python train.py --head_dim=32 --vocab_size=8192 --norm="rmsnorm" --qk_norm=false --bias="none" --tie_embeddings=false --parallel_block=false --beta1=0.9 --beta2=0.95 --batch_tokens=[32768, 65536, 131072] --seq_len=1024 --steps=6977 --dataset="wikipedia_en"
MLP neurons of a small language model. Each row is named by its layer, matrix (down: output weights) and neuron, and shows model dimensions 48-175. Each number is 128 + 32 x the weight over its row's rms, rounded and kept within 0 to 255. A neuron's up and down rows have the sign that makes its largest values positive.
After each neuron's rows, "raises" lists the tokens whose logits its output raises most directly, leaving later layers aside.

L20.down150 [ 65 130 128 138 158 183 136 211 109 101  62 131 141 168 167 176  83 167 103 128 101  60 124 157 136 144 103 184 137 138  80 146  96  97 126 111  81 111 113 153 137 117 144 114 101 104 131 154 149 149 150 167 144 144 114 109 131 207 222 132 114 111 147 149 116  85 119 162 121  64 189 107 133 166 155 143 179  58 134  71 109 166 198  99 119 114  95 112 104 137 109 113 112 152 132  81 128 128 123  73 121  69 119 111 104  80 126 128 170 145 115 107 142 106 104 134  90 172 146 106 168 132 160 211 121 119 114 147]
raises: "ete", "y", "ying", "sur", "ies"

L10.down558 [144  94 133 134 161 125 108 122 112 137 127 118 127 187 152 132  99 100 122 120  89 114 135 112 164 145  70 157 115 119 135 128 184 122 176  38  90  91 140 116 171 148 110 174  94 132 103 163 144 160 168 128 146 103 115 100 137 155  82 112 121 150 148 110 179 104 136 123 196 146 154 103 101 151 188 137 126 137 128 104  83  99  70 105 133  72  82 116 180 160 129  84 137 102 130 111 124 115 118 116 168  84 189 148 112  20 103 127 185 135 119 106 138 189 115 102  53 142  98 160  76 141 122 130 154 128 150 125]
raises: "gress", "of", "no", "spe", "spec"

L18.down330 [ 98 151 150 145 199 143 167 233 130  96 102 114 130 111 103 109 132  87 199 143 121  85 109  82 137  89  94 100 160 115 109 150 121 109 172 163 132 183  75  89 123 125  95 106 132 138 183 204 113 154 137 100 224  87 130 173 125 144 117 131  91  88 162 191 108 127  17  37 120 142 133  82  78  95  94 104 136 167 126  97 140 110 134 111 108 136 186 175  95 118 101 124  99 105 120 109 133 123  93 138 156  84 140 209  67 140 100 154 125 118 109 102  88 129 164 113 106  94 130 116 156  98 154 149 196 141  68 102]
raises: "com", "cl", "worth", "stone", "count"

L20.down440 [169 120 106  78 162  92 118 170 190 184 110 168  88 197 135 139 147 122  83 102 125 122  91 145 121 101 133 108 126 152 174 140 157 176 144 151 103 127 125 158 167 107  94 116 165 146 104 168  76 181 134 108 105 149 116 101  73 123 106 140 115  55 115 137 179 122 163 147 160 160 135 133  87 110 121 150 159 153 177 113 119 174 138 105 151 112 130  83 114 118 176 153 189 159 133 151 194 164  87 100 144 112 165 118 126 122 145 128 117 105 141 141 174 112 141 121 167 137 181 117 103 157  84 142 167 184 141 169]
raises: "ography", "ographic", "oph", "at", "ology"

L3.down381 [130 112  90  87  73 184 141 106 166 107 131 134 132  87 150  90 117  99  72 131 130 120 121 115 133 174 136 117  90 128 159 160 153 105 100 107 136  97 126 145  80 151 127 135 143 113 120 159 170 129 136 155 155 120 115 105 143 114 140 146 104  86 162 116 146 138 154 102 157 102 101 116  61  58 154 142 131 139  80 163 115 134  76 109  90 106 120 151  94 159  62 117 139 124 146  95 134 119  77 115 147  97  86 101  75 255 131 135 173 154  65 153 200 128 135 174 134 142 139  86 188 117 130 187 196 164 105 125]
raises: "ée", "ère", "è", "és", "oir"

L15.down508 [138 132 146 145 156 116 159 155 171 126 151 145  87 133 128 186  88  90  72 102 129 142 132  99 126  64 126 128 148  86  97 158 136 150 108 121 181  96 108 101 156 118  63  97  62 164 123 133 130 121  97  98 107 177 177 154 132 168 161 163 174 152 116 101  94 108 132 186  32 173  71  85  49 131 115 161 147 112  88 127  78 161 100 151 138 141  88 108 126 167 123 112  85 179 122 162 130 124 135 105 105 173  69  81  98 143 148 111 119 150 209 106  94  78 176 152 141 147 127 118 119 153 119 131  93 116 174 132]
raises: "el", "er", "ed", "els", "eh"

L19.down274 [109 147 189  83 134 137 129  25 140 152 149 105  95  99 125 135 196 165 152  83 176 179  94 125 149 123 128 141 136 149  99 123 106  92 108 103 107  96 109  96  95 112 161 143 159  85 145 167 118 122 112 157  91 133  76  84  94 129 197 102 143 152 179 156 153 136  86  93  48 103 128  70 130 122 104 135 156 159 158 102 156 174 106  93 104 130 114 215 146 164 147  89 165 105 122  70 134 138 104 164 137 178 104  82  81 189  98  88 105 169 117 125 128 125 131 161 110  98 146 159 134 130 144 161 111 117 121 129]
raises: "ted", "ter", "sy", "ts", "t"

L11.down585 [143 142 112 126 114  78 134 144  94 144 108 116 147 168 182 138 120 171 143 125 112 166 199 193 112 162 160  97 111 137 125 171 168  98 133 102 177 104 166  56  63 117 109  84  89  99 129 151 169 134 121  95  72 122  82  82 111 117  76 138 123 102 190 155  92  73  85 160 152  93 165 154 155 124 138 107 105 138 104 151 129 114 111 187 125 145 117 128  80  89 131 114 172 118 116  91 130  51 163  72  88 149 133 109  87  22 153 156 104 213  99 112 153 145 112 133  99 104  78 146 151 191 123 176 117  91 110  76]
raises: "MI", "CS", "L", "LA", "MA"

L14.down513 [114 129  75 193  92 129  56 157 117 100 150  52 127 138 113 130 101 128 153 154  89 102 124 129 151 137 126  73  93 114 177  81 115 108 124 137 146  72  76 140 132 138 117 138 150 129 143 220 110  79 149 102 123  26 161  81 101 190  57  98 117  82 118 148 175 134  83 152 123 109 114 131  82 130 126 101  91 138 119 156 106 145 140 161  20 121 112 118 129  76 130 116  97 159 130  82 129 151 130  91 126  94 144  87 108 154 100 105 151 171 178 179 110 172 164 157 114 145 140  88  89 122 100  88 140 101 163 179]
raises: "xi", "que", "ks", "cos", "kes"

L7.down396 [118  97 127 146 144 102 151 123 137 119 127 126 123 114 124 108 120 129 147 220 124 151  88  98 151  96  98 106 214 134 124 106 138 158 150  94 204  54 146 167  96 145 116 127 143  99 138 108 141 129 208 117 116 129 154 122 139 157 139 131 125 149 146 110 130 139 116 132 153 134 107 155  69 117 134 152 115 121 144 156 173  96 151 122 107  94 121 196  47 165  64 139 107 127 120 112 112 125 140 118 121 122  80 150 100 255 133  82 156 138 137 208 147 145  83 142 126  98 128 127  54 121  82 134 143 219 153 152]
raises: "oir", "war", "ole", "ère", "iled"

L17.down333 [107 198 134 141 154 187 108 111 139 149  87 118 144  96  80 188 175 171 157 162 135 123 114 150 132 161 121 133 125 156  63 115  77  99 151 182 122 124 157 185  63 149 121 115 107 162 146 120 107 160 152  75 120 121 146  71 105 207 154 120 127 136 169 114 116 192 151 101 128 131 136 118 150 113  81 167 127 105 131 163 143 134  97 153 128 159 139  96 133 159 192 167 147  92 109 117 178 167 108 164 138 105 166 110 104 111  84 105 123  97 103 153  64  99 122 139  92 107 184 150 129 113 147 139 200 128 169 177]
raises: "ria", "ations", "ting", "chin", "wick"

L20.down85 [139 119  94 127 134 101 120 255 137 183 134  93 189 121 124 122 169 116 167 124 123 133 149 123 112 142 184 128 153  78 137 153 142 116 124 163 151 191 139 102 135 106 113 166 107 185 159  99 107 140  99  54 143 125 132  79 119 158 144 107 133 164 162  96 118 112 114 139 169 165 139 120 111 163 156 115 152  82 147 206 130 118  75  69  29 121 106 130 113 123 121  99 187 139 117  90  95  86 167 179 121 121 127 106 106  39 126  81 119 126 143 108 114 149 115 162  85 115 131 161 118 141  70 183 155  99  96 154]
raises: "D", "C", "B", "L", "W"

L13.down685 [174 135 114 136 123 153 132  63 153 130  97  97 136 149 121 109 153 134 107 201 128 106 161 157 162  80 135  28  97 108  67 117  70 121 156 120 103 116 110  91 120  79 153 135 158 128 102 158 133 162 148  76 136 104  88 111 151 182 132 109 115 122 160 120 138 124 180 158 165 138 103  90 122 133  78 120 153 114 153  82 168 143 139 117 166 134  79 105 117 112 111 148 146 125 106  91 121  71 106  84 123  86 116 151 158 165 112 157 114 120 160 137 111 112 150 227 164 136 150 103 128 145  72 141 133 146 165  91]
raises: "ur", "ati", "urs", "urg", "ach"

L17.down269 [100 138 168 208 149 106 139  95 137 118 112 155 145 114  98 125 116  69 130 151 112 122 153  74 114 166 128 144 126  93  88 137 117 165 135  77 178 176 209 128 138 114 177 113 174 103 128 134  89  92 165 132 108 134 174 140  83 125  90 137 140 103 196 157 137 167 169 127 146  74 122 166  62 147 115 126 147 146 127 137 152  95 120 105 102  86 136 144 137 152 189 142 202  67 181 135 159 169 113 101 122 183 210 102 129 151 140 111 141  95 138 143 128 127 146 150 128 117  81 126 158 197 134  87 147 114 120 212]
raises: "ction", "n", "thing", "ctor", "ts"

L11.down56 [ 91  89 132 132 152 110 184 178  95 114 127  95  70  93 125 146 101  73  87 136 149 158  86  74  80 153 120 161  86 152 171 132  74 133  82 108 128 153 133  94  88 165 133 149 140 138 156 102 114 138 186 183 132 171 152  99 118 115 126 123 140 129 122 101 118 112 204 118 102 121  85 108 136 107 134 173 105 134 176 119  99 131 122 111 100 137 132 166  82  95 177  89 101 105 114 120  76 174 133 153 176 145 127 123 158  19 116 116 162 116  78 101  78 161 151 154  72 127 115 157 161 121 120 115 104 139 131 173]
raises: "der", "g", "dr", "alt", "go"

L20.down61 [131 142 100 133  98 173 122  19  85 156  93 135 114 143 169 149 121 100 169  85 140 168 146 104 119 153  52 118 109 168 129  93 139 152 116 148  80  96 151 108 145  93 132 137  66 146 120 106 115 128  73 141 114 128 163 127  92 119 106 169 159  61 143 140 142 106 168 150  94 129  99 143 151  51  84 128 135 128 163 122 146  66 126 198 182 157 156 150 138 138 130 185 102 130 135 132 147 138 185  95 149 135 132 102  74  34 156  79 115  73 116 138 182  94 111  69 117  83 150 178 117 183 113 136  93 153 160 139]
raises: "nd", "nt", "n", "bl", "h"

L13.down14 [181 112 134 176 105 114 104 181 143 119 141  72  84 152 110 158 122 150 147 136  84 135 130 149 119  85 125 132  87 149 158 111  92  89 147 111 105 146 108 135 126 156 126 125 100 193 186 178 121 101 133  32 139 148 148 177 141 113 102 134 136 138 156 145  90 110  78 111 113  97 164 124 129  95 127 102 140 116  68 115 160 122 156  69 200 134 137 103  92 107 168 135  39  84 116 160  87 111 153 187 115  90 108  92 179 108 156 137 115 131 102 103 121  35 112 134 180 136 134 101  81 125 156 172 122 125 172 127]
raises: "ulu", "ulation", "ulated", "ulate", "ula"

L20.down390 [155 143 119  86 170 131  82 127 127 172 127 115  84  69 155 152 122 112 114 134 115  40 100 137 107 138 102 135 162 141 141  89 203 170 125  94 121 149 114 181 150  95 137  92 185 159 138 185 123 129 185 115 105 142 173 137  89 165 143 167 113 109 109 141 153 165 144 150 183 134 145 141 128 111  44 105 115 128 149 118 119  98 100 103 144 130 165 118 101 157 111 163 115 195 202 131 160 104 143 129 189  76 130 116 168  70 133 152 136 147 139 173 135 156  95 137 114  47 191 124 111 104 105 133  97 166 108 147]
raises: "uk", "uka", "uke", "ri", "res"

L12.down658 [159 141 138 107 115 127  75  88 168  97 175 146 101 110  71 157 157  56 148 110 108 109 125  61 115 111  60 202  90 131 138 141 157 126  79 144 153 168 111 112 136 116 156 134 131 187  97 106 111 129  79 151 173 170 115 111  87 175 191 146 108  66 139 136  92  99 142 106 138 111 111 182 130  69 157 116 161 111  85 134 148 121 202 137 178 156 140 152 143 103  90 216 173 141 137 119 101 135 169 188 136 173 142 132  81 193 139 153 141 107 127 111  96 136 140  94 131 137  81 150 121  98 120 168  66  87 155 140]
raises: "acter", "ored", "ings", "ible", "erta"

L19.down476 [147 197 108  79 147 162  83  90 133 120 104 110 116  85 123 130 140 185  67  87  98 113 136 176 131 121 172 100 124 166 108 105 147 174 185 115 202 117 153  83 140 152 147 135 115 123 138 140 116 152 137 140 107 156 121 175 123  91 108 120 132 155  73  97 137 170 148 174 145 123 122 133 149 123 105 169 134 130 162  92  98 120  90 195  94  82 101 169 165  61 168 111 172 127 164  84 118 205 135 203 130 155 130 165  89  97 152 138  87 114 142  76 185 112 155  92 148 181  94  98 115 158 101 172  88 184 175 172]
raises: ")", " )", " etc", "]", "ones"

L20.down538 [120 148  88 113 130  68 107 205 134 114  97 113 110 137 129 128 161 203 196  84 157 199 107  85 128 151 132 123  83 102 172 128  85 168  83 154 151  47 118 138 126 165 113 150 102 159 173  98 142 188 187 153 127 103 151 166 151 170 193 193  81 113 148 155 153  78  90 155 121 139 164  66 207 125 153 149 149 115 125  57 144 128 114  91 142 137  81  92 149  69 115  79  66 109 164 118 104 108 165 180 140 119 130 130 137 168 127 166 129 110 135 135 102  89 147  96 128 105  80 156  80 134 119 109 100 112 139 146]
raises: "ic", "king", "usc", "cia", "kin"

L13.down80 [163 174 134 146 188  93 129 128 152 190 107 124 119  71 104 139 120 118 148  81 109 140 128 115  88 172 144 117  80  94 106 110 119 154 186  66 171 125  76 163 139  67  93 208 132  75 134 147 175 143  99  73 136  75 134 102 147 130 130 133 132 112 142  98 100 145 111 209  70 154 150 190 170  87 123 150 118 116 121 144 150 102  84 135 140 177 113 176 124 113 116 101 157 118 139 139 132  98 150 139  93  73 141 107 123  98 119 103 145 103 180 160 190  96 113 145  95  96 105 119  90  79 194 121 144 111 162 140]
raises: "ugh", "uda", "ution", "usa", "wn"